Weights of a small transformer language model: no biases in attention or MLP, normalized queries and keys.
MLP neurons of a small language model. Each row is named by its layer, matrix (up: input weights) and neuron, and shows model dimensions 224-319. Each number is 128 + 24 x the weight over its row's rms, rounded and kept within 0 to 255. Numbers have three digits each.
A block is one neuron, or neurons of one layer that tend to fire together. Before each block is what it responds to, as a language model described it from the Wikipedia text at the highest values.

Relative clause subjects
L6.up74:113140099140137136155145138125121112099144141118130120132117168132090113171092111114144060136156138057096159167139168116106069115143128131114125154107082132165143081174143140101138103146093135107122114104143168123133083146093114131125134117090131167157134167149092122140151109153119147150
L6.up249:115093076109138143112176104142191167109104090159119114095139093137107127137119132107117144108096120163142119172150164112112133133080128151107155149134165139151146094186136157107114152128124129109141121130102115136139142139109114126131140124152099127135094108126162111143128109128088089124
L6.up260:121113155140131136107165156090154109101129123144135124163096120156110145143157097153108122176126150095151144147129129104120086113079145094111148112141141096086173075129151144111188132121078163128131137121138111138137138160085135134096126104133120146163109107134139092090119130141167150140
L6.up425:143122115144112125074147117139122089134131138167105106117114131086136140111101179150109124168074146136094079156134108111112100122094163144119138139154138104120171136124127097134179138109124147099119118136097106112164132104101119142103146150109152128107122147124154156125100156187080152111
L6.up597:115108124102162121137153134115108128089171123139118130157102122127126181126106168096159126156151138124148130141143162151143117123096098120137131131141140108158141094096145140092119125167148124194081103116121126159136102164125125124111122133110102126162114152123165104118131113162155172128
L6.up667:105150139096158124081167117130143155115127144149099116117123104097150138143116091104144086116131083137149187101182145143102114103127142128145162133112112160121110109156122159115118161122153159099130125170124099152145136095150128073102132054126183195143133114085156115187127117150168150087
L6.up737:155159085160128162125095137072088157071099096130097130103128110135166140115162132071108150152113123118119147166114150102130054132131114140101159101137109146162164130105106145148107123124112122145130118117117141131109127099130120141145050110106113140084137109118124150112123063072123101135
L6.up879:105090118101117120109143090137132114116147179120120143095074113124109083132113141123109160118121160181124111176105100154119106129067160121125118127131141136111155122130118142162109128133100148096146128133111094117145101128148156082093106128152093139154086166133093101128117140145142092149
L6.up921:143142100133184106081116145127093108110134161142137093153122144127109176139124103125125138126155141130106109118136158127125141125144115093100075110124120121115132144151116153156115075118120135106113136132111107116120064117096109151118123076152140116123093129124166114122166122163137084118
L6.up1292:153148101122158107103112112087112153170154132140152157112176111093103085158117122164108148120131105175132119082151116159089090169121160113125145135141092136105115096124114151134109129121074125169110105103109156112105120117127124156139123139137157110146140127106138120138123116157110128100
L6.up1480:150143130160122111058132116136156152090143138121119178113131162116109159185147144078160152110134136143118130178119124116145136152116144120120129143113126081131104111122147147127132142128154135097129090126111092144134138105097171162096122122103139154149130131117125143095110120139122088131
L6.up1538:100133104139167104097071136169129153101127131148127127123108081132123127100142108108125123106134159138144135084099155092124091109154147119134124134133106103099159072124127112126162099183138164155114077088116132132167113127133154126126101125100110092144127111123168162085142113121134143151
L6.up1799:127140106106085102115063111111121106144122096110133164141096102102139135112152122116146071127092117153138095127099108145107116101149160119083122152163138147130163178143098122101134120183146149135102111136105133136178139190170143134113107102150134155118134118153116137116118115139146169143
L6.up1815:179091171137137118136132146118123080116138140113129123118149156134163110154112111141110140124135106130146139109126143104155167114122131110121098141163101137111150131152159139119167165110102124107118144090105081170126113171130120128121084108138101135098130174117131138119131123114127131087
L6.up2005:134109107089105148127126116137093105124148095073086074119120123122125133188160080090115124130140135110085141140138119156106151109138094146049109153149136095119225134139135119149129076151135174109151141136083108120145115100142100140153128132124112119133152145118092136127109112107124176119
L6.up2097:128121096108147137074135128160107121141130104115101121124089040115077131098111106146061139115133138091122142185130137136099124128088116136109114127150118126112157129154136120125128142138161132089119112105130141125120108146130099113101110110137156126099130105090161179133170091127125126167

Main verb after subject
L2.up1721:119119142146134129103139141120106154151056115126102152157111146111089120134154167108173150119144121101161105119122094137127132124136160103139138131098117130150148090119139093089137135202127135110133155110149104127131061130132172133138101118159132123099058115098108116122139119108086093147

Post-number separators, prepositions
L2.up64:156106153145137168111132107114140156102121138116131111156135083156099099125122134105104178081095110166118115150115131104104155117154090148112168130121104126118132108133156044089132145122120145111131143146138116098131157155135095120106150119123133145111124150160136161152143114149102107106

Subject pronouns in embedded clauses
L6.up71:107080107145089120151121122108126116163145126131126111117136147094094107220066120155128115131146155123119135118106139114125180118093127109095135119122104117131137106141114082150136158087134127131169097134138129134147103108142167139129128116163122074096161076128138117141141107155119090133
L6.up130:157132095098141123090133169115131108157157128146140121147135133111098130154127128125156162104135138158110154095083107120135137120147126120160141135120114128151077082136111120203127142173115053117130143149148151128119120128161129132152139161152109085118092148130076122074113158164157115178
L6.up320:124119158128150118148140134167091152151106112122070145152106107143105138123117177134096116138143132147156109153165123126114136114130091171114140157166149170088145089102146152103144136152119110149126141174164149140145102147150142132174124117136117106121141189110171126079154095133116114118
L6.up388:113153118129170151111097113112089151110139134125125114099128093173114102168098123126100132105099126130152132137097154139141162117130103121113168107179068087141167131157149139077050121171116138165111116184124140138107106131121077117125158116114150165159106107093090130147099113140124094142
L6.up441:122135136130122149121127141147164113127129130120176107107080104112098144115110178116101146104127149124132163201143150175106166136123111134115169109161164119138100165119098115120145117122136127172152113129138132155148127119094146144156131143169153157163139129178096123155152176116147115091
L6.up540:140150110095116120122155129078129154102139135142146166150135099098128115123106088086153098141144132136120101153134126102084125104104124139134090134138107093149186111114167175158142141166130133161143131119131164114154138127134120144130131078116131105126121127141117175149133155096157126141
L6.up666:139103126133119154131163134132133120140116095145107084141106120112144143107145140104136061150130153138132145140127097119103175109123128125122133176108135127128096132176129149100153129145197084135110128188126140136127130148131115117138126114151127127115151137085155129122096130116160094138
L6.up730:148055112137111149149135168127078115106148151104141135148105151144099204150132078108113135101133137123097121179139114128125152128100123123115145158119079125175127131120128144137132144099089107149135158106161135097153092130162135118148114169141135166086115125079110130072161129176145123107
L6.up840:097116127139125139146102160091129059119105149084143127126159151172102129147145150113110170108131152144119134156136113126104140138148151135167107102104129115134091160104136103120122162134053123138150123118113179118145152154187109155129120125120122121131127134131086117129141163141090150129
L6.up881:134153099123119114161168136184103113094144100154119145118133157105149104127125143136125097137127149139146136153101086108142126158073099170111140116125122132104125130144073133123146128113124114135116118124179137127137123167100148122139128166112197120120099142098124145158116082116135136120
L6.up945:122095108119164118116115139140156161160131139118138139115129098130086124126140200111103109136122163121107138115128150142121160123131134130096074119149120111135123138107135129166115132134166155141099095128157151130135116128143140144158118187108120114167120176142115145094145131126079144092
L6.up1106:178177132128161137172123135093109144132119136101146108157145115126162127152088100112121148160112123146137117094101141136109112111115169152123102092106119164124136086129131118179145143124129126148126132148112090127158103097120125157163109068142119146137139133135093106157129140138147129089
L6.up1199:127135141104106100146128135191138190115124110126104140132140119155099158124104157135148165091167153081096108122144095124120125112100129128101115109124092096171129102149109132138122131173131096133158109121115157115142111107097113140099106078152109139143114141150100150142128149119145117129
L6.up1302:146156114126144121154116167110164130131137105107127122135164139076142135152145152171130129118128126084111092202114130160126128132143104074139138144138126159099133129133086095105131142156100119107082126087164160106080113136112084153154129092115147128146141111104083084087110068159114100132
L6.up1952:128118133104110154153139144158104158157155127106097151092152116157138113101111104134126119188162153164171150121136139139138161114112117155152130130138108128135113112103153170154153182144111106127105096076147152179133139100115118174148102136142118115093101165099134119127091144096138128111
L6.up1959:152144111113132142101151139126120138113095116138096131173170078163152101134147063136177100083119101106140101071119140079087164114100132136155150131116121139135079147128125154134091159154120135169182097176127127125142079160176131106134112087161118114149123145141145120132135159071117090178

Post-nominal modifier openers
L2.up1258:116130142159125128131134104138123134126060106158138109159145106161105128174135139146124114074139135137122085082120161133125132136101100135144132135129098139113136129094109131127106163148134101108097135104113122125119133133096174113100111087116107112151169152125114104161167169144095118105

Re-spelled name fragments
L5.up343:125123135133119098120096135126149103123117080141114170129117150148121170142094160109150145139133152169157152127173111093127108121129125109134114107127167166135139126175138147118150118166131158106133107143111175134098121075094143110191139106132132187083120132110139136101129114162136115155
L5.up1480:086085161119139111130146131124121127134115171112124120109157175136159112112159132143116141158154131118124146152146118092100177130118137131173121157131141153161183094110111105148140110105157131173138187155099139088164120127099136108095153164163143152139145130138114052121132136166129125187
L5.up1960:087112141127118188055153155081106144114133137162114158130112095158140145079086162132107117140151158170100137168164116109121114106121094141167129111116167145142116125074162135110106111137144144115118138126138128138117142123093135158181123132141137150114149173127092136178105101145130158137
L5.up2020:126101119128127147117127150110111117144136130159117153124127128143126197127056087081186099108132153138145134132122126151129119139130134129088104127127172161104114112118145140134186097087108149082127091139114111159115106093118168104153146111112124133111099117139133145083099115185175109143

Acronym middles and breaks
L5.up411:131138142155106115070131130115127140159141083122075174084089127107158168080119096135118122135145137156128109115161114132138131165121120115125132123125136145137140133127121104120161173111116117128105099135117092118167150057120154132169152180141129148112111136158115094140119116115130116145
L5.up685:132175137163101127122158142138135120134136107166104144082170136105154151102137187128117116096128164107095138113148128145146110144104102164147166161096128138133091140149147094126091106119091139158144133121118149145131163152143119107142118153100137166173132087093132100141094168154156120146
L5.up1180:107121132123135090154161125121127153105128136133139150152105182131130093153150157120131128116162107145111108062132156099144122129167107140142154118132148140123131137116117131115147093169139147206155125134110155120122144084158131163104107082142166119196108144147106109113133109158135165144
L5.up1467:102125160147169128114089095134147106161102107154117125103155118130156096090155112149119138166120156144122143048159137134170098134094138093105147064150122164142121089119117143126139112139077095120121133121088077120158125103144098104097092144128113158077128152088136119124139099116086149152

Name-or-number head words
L6.up424:191120146122159121116158138141139126099117134161092130141164126103093129088132097110134077147201126112093084126142096072110146127120098150094114146115129145150147166133139123086150126156140097136123105115115137128159133141103094156120126135094122151118112150173112137158153112139107120128
L6.up498:132125132115091183105162164100122128112154125121123180121139088115085119116097098110148135162164142147129158118171137120132127119091100109125117114126099134144153109141132153127133136173159107154145117090133137129175096145138147130099149123117113147120123119135131110151165136147150137128
L6.up556:152126123118110144166169123110148148146152170118118119144096133140111155143126144079126140110161109087166121122154125138159169116150131178132169127122107141142121165137144129158084117161110100132156116127106171174158141152127114151144118112117099141150107117097147141113165136162180151123
L6.up640:115175123132137086182150171089151131094172121098158078144145095153119170087141163108107186112118128112086162104148128164121111129100101134096117105184121138102149117153099132138114104114145139106115113133108165169119099107129121090114120160104078120127112135130111127100092095109143168109
L6.up718:136118125129144119123098136164100119143145096141125148144126127103114086138112114099139154086119140168110138091159136136118126130122123099131157130171120103147127151125108098124144101148126127131140116128083177128142126149104091091126091144174138145120128174128134125091100098148142092122
L6.up1018:102169142129133125145144133109125149125131157159114103159101140149129106112066120135138154121137141159115110111146140179100129139143109163090153125103109117134111123118131059089141166158126131137146072134154103155165127152095144096119165118113146139100119119119125177109106118156160154095
L6.up1043:175124154122125123165156130116102151106118134144151127162151118128086107142125134156127118115168124119099099132158108176115097104092107155175142160162139136094144139133125114195148129132129121139115111126140128112129129132157130149112181117123128157124135135118118105104156104120118113138
L6.up1109:103175101135164142186078144104111164080147146092130102153135113069101134100120117115103156148158179078114131107117143178086101129139146117130154087149079141131109137164142129152110122153141138122140128145143162133154124120102129090112107126087098160110127154146158126138170114103118156094
L6.up1416:114145156106143169105133136094151130168120131165081162166124090128140137133143162151109158152170123151131132100159125092127132101148092135089125088123060155181077143128110117150102109148096140146151154110135088125129137165092145068142103100128123145091149149101115096117139150152168140165
L6.up1648:139132138151134106176119145159136123093168148139107097117083160128141137116124122171154139139144144133120177125146121127115118114118133154145140107135172118144125109160088165124132144124105083109146134138123147155148119111132080106181086155099144163137091097091118104145119115124163105172
L6.up1850:135122112107173134162131138107133106157144107154136139123115114118121081143115094130118168158140118078111127128160102159159132141117101136145125087132191148126138114099115136172135152152135127164096118082123127116108102119136095142153118143093157114117123141135138142138137088144110136123
L6.up1858:143170171135147110142128152130131120120148193121079130149101060109134155110105154133133147142106137156108130102155124145072157109096150146159101146147121178128142086120125115116132151141157160099192117151157122127144114121118143129114150140147116140090121141123121148159171128130154113092
L6.up2057:124122149109124121094127165112136136153107137127104153107096128108125155162119147148102154144141158125110142152167160142134165156151118161161176155154196168133077122132147158125100110126134131108163107120161139126136106134101159131124127140117136137092129140163117151114143146176155143182
L6.up2118:096139137157150127086123125127119144117151132155120120111078126115134077122125147135113108145131149112132151156155134104115148126102108120121139131124110155150141113139133096101163150132153160139138167137191107128147134126128119137051107147107079142120153116179117136161133117090143120134
L6.up2192:139177112140147129161137133098140111103156187177155112148143102119121152091117117092158188144146130133108140136168162105091139133117141150098170114149111118155140137095123123113143140173103105124149105115098126122138127129154168121108117134143099134096109094106087153154162121146163146095
L6.up2272:153161152114146125129139156118121106113159149123124110115096097121088156092133115112149118118173129097152124131123115114124135140099081138100151140160120124120163165132083157140109130122080144116124151153097121165114124139133132092105112152092113156117135110126100120123092139145186122144

Token before a person's name
L5.up259:127163148094153150129154165148142178127115180101133161154121089153137122083116112106125141129149092129095117156157082147096129163147118182140145180105125134093135163113110110170157093129120145144160123145119116139129120125114146147081151144123161118083142124144112114161127099070104144170
L5.up1053:104127098139132125112085153138128135113106164125154140140168156126117153097118117127138138101165153156126159138132134164100084144153154138147119157116133135143130112153148131136173120112132097148148140138124137121123138128154111093138090188119123075105105136125122140147106132159203112141
L5.up1145:141109135098133144129142130089115164105117115130124149169153130143129137083107134139134155169140135094150117142129137123119150135130120152153147127127131151119151107139083157167093118138124133109158117136111103112158139085149122144112141131128153148108160093125130154155152118150116140149
L5.up2121:118095124114146139124181171105147109122108112107168160136122108119109123142147134095148104128155160132104094128127113123099161111100161110125156185138112126136171091115132146139147109116149118115153163158117094105162120095127136090135137116126142154087123114110143136163144161107128128155

Passive past participles
L2.up1859:157091151097174159143141101128116079153111139148136162133134113088076126149152140117175137083116146089163096085125137105118128163106114106065150130126143100133137163077116125140102135106125150110142141134088110144116110176104103099142169134150133143137119142084139094146166130161088139130

Acronym interior letters
L6.up29:129168120138145128156149134149101129117131132123158109112121162088104147147155149136128137136108145095093111134132141145125093090135083174110113139124172104129127104137126106119104148144106099114112125145129110154169138117104133115137109129171103152115117110154106123124088145171165124109
L6.up305:145100149134154185136129139145128160166172143126113135143117109155083108119104123089172148140121147185149140123118132123116104157158123142084092113144147138115144110151156132109117118082091105173140091158160115165132142154139093141125091107153087153139139121145152092154082127149167148103
L6.up312:121133119104180121093128146126139132112107130089149188108138100112181146151161149127110153163125169149120111134116110143124134119145124116133129135192102140152152113135127155160127074122144124160120106174129119149133139128121142158105111125106164108134142110134134143132162066127139119117
L6.up575:145130092112153150159151111147129152143112095109118099166145099113134137122121117129166141124115143154106128120145181076149117165169073146106155139132120170148160112108145147099163110132146094119111124157152097143117166112138094108139124162099125135093111106134139085132124185152103093088
L6.up725:102137163127122145153121117151081105110132085105135116136125083116071136142128153142090137123168144137103131108139165150123102104131088161112127110165138158132122101143144085129115120129130113103098103141121120153100119135134131107171151113167148090115139129131120112115095140133166152134
L6.up787:141171174103150130094137111121132124113137076135109148104140181129128086161167128107098114153170131110169141118127129115138086098115115111126103134149150149148118154110162106143125106142165098115109142162156142128166115116102114106122111101097160115160091091128148164156129107141123147098
L6.up801:133148151105151145109140185154092129108150159101125137093119090090135119171108180133117150167122146144120119065155121128123144107142116152102127115176143119146126098135092120113107115117082095133125077165126074153143113123109141094121134128115109110101167124180122108115166123146151133118
L6.up924:135150144163124147110109076106132150109139119105151107104113109105122111105120109105089117087108132148126091107156129098152174138109104128095145134123148157135164146085152098128111173133093096164098159121115146111170142111085100152128136127101183152100132141126129085090117118111127139125
L6.up1092:113099124091099132117112154109136127104129130139129149117122143081151069128115153122108111126149120152108114106160156170121143130154116146101121110152136112142149159099111099124096112087091138135152131132154103107117106101119112096133092092107163117121134098114132083100096116140175194076
L6.up1446:126116193110130159156120118152146110120169160125140098060156099072128095140167178147133073179099133168100090152171102114134118141089090179111093121138142127179162088117140129104126145126122140100147112164151104173111115150129107133128157116135099178091121134137105085160145132132120161146
L6.up1585:126131144142159125132148124084108117136111094156112144108119148103169114132139123139118099180111081112143094120125130086166114106136133113085121114140189126171154132107154107100076128116111137125105119118115160114175115103097103097097147119163175144124138119130127088091114069120135126152
L6.up1810:118135094147107153075157127111138110138096098125110159126096127114130150096113069096129117101087139144133143084145142140134148123113144108110143077160162162142137099136138084116158197069123123159101105131077102113160152107098129109150127131104140156091111128137132103121107077141129114171
L6.up1819:135157097112150093147109153153117155101122147121130118142076167102149084162095111135133102123166137143136117115106107112135090133124168140127146186107197132117169135136112099129129125167148128184149078146164149153117116130175145104132134160147127081092114096186136097128133119127142116106
L6.up1866:191156136131182130127147093183107167095125139163154143107089122081159106109120146096111121112150142185124089133096150100125139102113080135099078104102071120114136160127160087110110127134122160176125102137153118123115124139089141143103137143108129102154120149152115087124181152129164115098
L6.up2011:137127164116153142116090139116090167148131113135117110115144112110128087148112136061102137112115146150137124141120149088130167130110142174109146148127150135128139098132147096150114120104111133118131184171099086158144121145181157113122117140179153162131123128129144129097104134153121133104
L6.up2039:118140185132151107113138165138120115129113106160143171109098157131127098138126181111110101168139105146111123126159100111137149049161103097102149121107136134175125132127174130094154067118090139142110102155115091110094106122134094076103136076117144133115110107173091115103152088130175148114

Mid-acronym capital letters
L2.up854:122152134131136149104122122102121132164122076126127123155122133101170116109089135121143089172135093180161110065134130083109180085127149092122145074102142170161135103080117153128113150121136109112115118133123099108162123116127066087165125148132092157116081145156159135129130113142118137147

Present-tense main verbs
L6.up133:162074082129110123095119155163102113135158171122136119131171083099140104135111097128168161139204122120084103108147110145113114122096138109110144094153099139173179135107134131126115103161131135102146135103138140113122119134155140143142109097125144132154100122123081101154140106121090140132
L6.up198:097077136142172102140169103136109083129099143137123159117137081135101097134128121110156158114106116094124109136121137177151106129119123149104083140128101133115116082109110127141194093155143147108136143110132128131173129130106141156100094121164098109086106122107067128136140118134101144169
L6.up440:104119157171140090114104108142124151123103146146117157125129111119100084130149155116177134133094140113122162135126083158129148088101125130087153117104092164122115121097090152110108126156132123175094126104112123087104144126133126103132133148126038176113091132139097134078129112104130185119
L6.up671:110124134143127138119105125148157108115132177139153126146143050127146152131127118120081105134127098086106152165125145109172151115094174112120141124143106169141145164135134148140092100124129105108159112154152135133140139144124116118154105140155130173108145092125130132143120116105124135104
L6.up807:120117172142126112123137106120100131151090123139103127122160113078112144128134134199141106118138168120130092110138131156110089151128154111144167099115110102121151133135126112175201067068122160143155123131157141170128116097145131169127139101123107172158114124068113140160103142103156142147
L6.up889:112110159131135133169123120133128117146136138180106134112176086114110145132173173158137160131173125114127111131144100095126110141115134137137160146113081143181131151090114133136182110130131094096118133131102125144125124124113107152137114124106061154116106120116078111132077124129110101139
L6.up973:146087104108093116162104088109076096123114123113138146105137074118125108125188148096128147132112131145119112164102103123107140112124144092119186134107146134156094145123149158102161150129159103135136106125154138163089090138083155119147111106136125150103104159120076127106126112085103159086
L6.up1107:114120110165068104124148155126117082103092112147119140115108072110135095121164138098088114126123132131119117112142178154155142095133144077116135152081106132123147121101141167132101139101105132076128124098116132141096110144088118072138116133122095116104149092133102094122115084140129119105
L6.up1142:073126126161159118103080154133126118091124142214134098127113138111126142145116170135143117168108129115095139141152144090174104116141125148127144109139114121110115112145106133126146100084094145165108124096127147135132129143108110152102140085143097152147134115149125133178132125134143117130
L6.up1229:123111128151116097131109098126105111160119129145129111170099124157147121155152147124116079142145158139124173154124081142121143130116136148122128111129108204159093137127108130126082145113166144133149111143139130127061088137145122167123160103162146124106100189107117140128154157121163143098
L6.up1371:103118127151084109138129079092157134146179168142109105162129144141069129127140147130161134102133145092111101165120118103140110127160157145117153117148126139106102137125074160125162124146141089093102127130140164087179087146161116117146114157131112098118105141140128113144102105154119087123
L6.up1718:143118109161133097150106109134145106148113114141168126137127128139120118123108097133119113071095148120109127156131121121135136109158163117113151166131138183103123151170124100115135116138103103115091122101091113137150110152118144145095134094078197095088140147132113099138162151148135164148
L6.up1781:164093126178102129141120149177105135145161178144096142157117137176095162158130149134154167116147163105125153148135127128170150139146147129104140127125186172150158110112124157138148135142140150132128155102152124122117128117161130141136114119124120144132143138139070121122111149116108104154
L6.up1874:130087148160091132094135172128120123151109072167164155130139134125110128149159115142170121131121143122166140162138100118129106124092131129134137146121105129144156154116143102132176062112094136138138135141112111106114148131116180092141144132128089186092111094144087111128103139142118135099
L6.up1987:112103145097151069171131094139111180174130131087144114126149131119137106123151145118149111132072105134167160107124133088138151112125173096088161146142102144191143159122107116146145083153138118114112152146130091115147099098143126137158098162123108150151091119146095099099125117129127144127
L6.up2075:144134153158110094108132108145120143097131095132141126139152064103123126140135120131107126066098086143137085165121085106092159139091088120153142155167143142184053135093102142120146115126108119110105129114111117131112104132124169134160138131129122136133101086148102171112094122104133154143

Main verb after subject
L5.up1316:120141091118059110137133117173148159145119131143075151125117115109102117121158134132121098115100136106106133125111198159161127125105129122123126149127117118081122101126116145115073128133090137110079116152125123138130104134121115150106072118134124165135122124155128131166141121097134114122
L5.up1627:144100122118093103163172149129126135109149168122166169125131127116127114117127142119117092131142136100106079120130109104107160107106180159134101119111107109136156067103154147130149161114141105173149099126161170131174152150116147143123161161116126103151135127117118157125134116155148146154
L5.up1856:104121133109123139137148138150141141154127117149130101119151130174129073144140127081104124114135154150109162124097182151138133112135097078137129141144116117158125130136116138159154137127126128171135135121150133122101136081109129138170118178124137131112162105139133093166128104084108144147
L5.up2056:123125121141097137087126115160139142107104130191114083115149070096111096128089128146141128179130122145137120137119174143147196125081091160129153122107158105113132157100167098166105138139146156107196092140159108145153128102126149111127080151155127123100102088199149142119133104113132105114

Titles before names
L2.up1157:105111157136147155134146148164105135111157123121135177153137160130145172121105157146176133139138133106108110167132123089139091144136132139129079140132106118113166135142118080144154131158091122136089145142138112128110106075091155153142163150119157095117124095156104158111135147109167125126

Repeated list and table entries
L6.up264:148153085122115107129141154138140097144109147139095163104135147139103170154131138147159141142099151134156174108136103135133121138129125117120117109166143110146144101176133123131209154127117115157131101138137178120104115124150141098137105098133159155088098109080131166155109112148167100144
L6.up495:146159142110169093147134129167109119142132114173118120145123128125156100125152098111114145120078089106105131118165186107134142205105071138117092135127118123140166117141105138107154126111129124148100090114076123098112128173157120142119133115132119109092140114139146180151109108121122076107
L6.up564:134099128166074153167141139136127076124135178131131131134145127100148115099146151146120156128137141148058142140151148154130088126133132149141164117187119146129112145160153130125160132121106150136153161104142102185110152100133111133131095136125120094121145104117105149153177154131107137071
L6.up603:146130162170117138148163094175109101138127130108108105151082139132112118157093111133135156115134141149137135121100123153132093150176112116160156140113106113103121119133079143123132148132110167123111132136108202129136114117137102095108085170104119107080139154148131135163084143152163085140
L6.up951:207149112113165110150099140129125093151140141115121109104151148151126121091113157117129127165115157149124140119126156103102184170134119099069111134118112130087094127082141140129117136138169149154097130159138105107142144137112127095131124122128114147110121150156122167146106148151164139177
L6.up1234:100097139157199049083104153161089137191102139165121128151132156142165098157130147123119117136090105153121139075143149090115093104127148158121095169089127129149131103089142129124110157116134106111123105154077150071084116142097141103174130085163123125103117201162123088110130138141172131128
L6.up1352:081115114143126100130144190109139146129127119155102129164147123143126124147133127126118182150143136136093099165148145125097131120128133154117120112132162070130104136157115139089132106130126094123120118139129103111110129139172123149136094120129132107130145106154122092126121087163116116119
L6.up1430:063169144146123144123053164094145114119154118119116135111143117123155150177187128100154112187114135124119100124132089136140112110110169128152135146124141100159104122132146123108097151117131098131123119091138144144121139143077083149136129096128166144159124116121124141133117150148135132134
L6.up1619:115138107119144174186160150121127109150124113116124088163108142132107074167133081142111099145135134124122133133109143200126140097131109138154130193113133156106117130149124104127139131106140181120140149095112109125136122129128144161135103063139093088085146107130159172124102121192155134129
L6.up1632:083141108137148146154147104111079107134092146105110104152149144139122100108130090136161110140091159160120129124113153159105108120185137138127143130137140171134116112126128105129161142141101147165128122098132139196114125143114143094138141055101131119122110113099132157139101165169169140119
L6.up1643:136122139143117155163143157181155122171129114111142094118120186129101116121208121092134084124141131155125125142111140154103143155149091132179129152105120145122109143121074109188125144144140145093155127085093131149147132130159132135099119118135110093122142084145167137166121093164160147120
L6.up1760:126077107168083149155198150118126137168108100123141120147175102097120164134116089098132127095159164119123156118120161153125122142086118167161131090102146151128132176134111066122164146122164099159126122178148131135125130144119150130145111123080088091122092083113123143142128158125176128118
L6.up1852:129102093139122147135117125183145088142107075162112107117172117110146145151113127175096136130145152167117109150151176090135122130094163155086118148120119133101142147123172162135115155095099119097155124106138145154167108146137097131147127110159129147141166121120125138177128140141125192137
L6.up1977:047109149170107145153139125135103131132100090115074118128151110171125131134169132097130084126141141109119104115153150176094164117135137128110158121076136143101106130189112124094131135106118123108111109140090131133163097107124113055131141100098120119150106122110098177113106119161149125129
L6.up2262:172187095100140131131108124163122067126123123150146155147143148107118117144120143125139099111115133152106094111109132120107149149146144119131159106181102109098144079114136131091160133154138132131124136149105133141122102137126077128126125158104130107112110151155115154131099114158124135125
L6.up2290:124113104127101119145141132157121131124108109106091157154130130126095174134126151123134120135157140147161125100178120071121150148147088136123102146134130125148110137133151129175130106091098135099148110122135107123132111136096133100130093139135132106094112144111125119128129124154119155151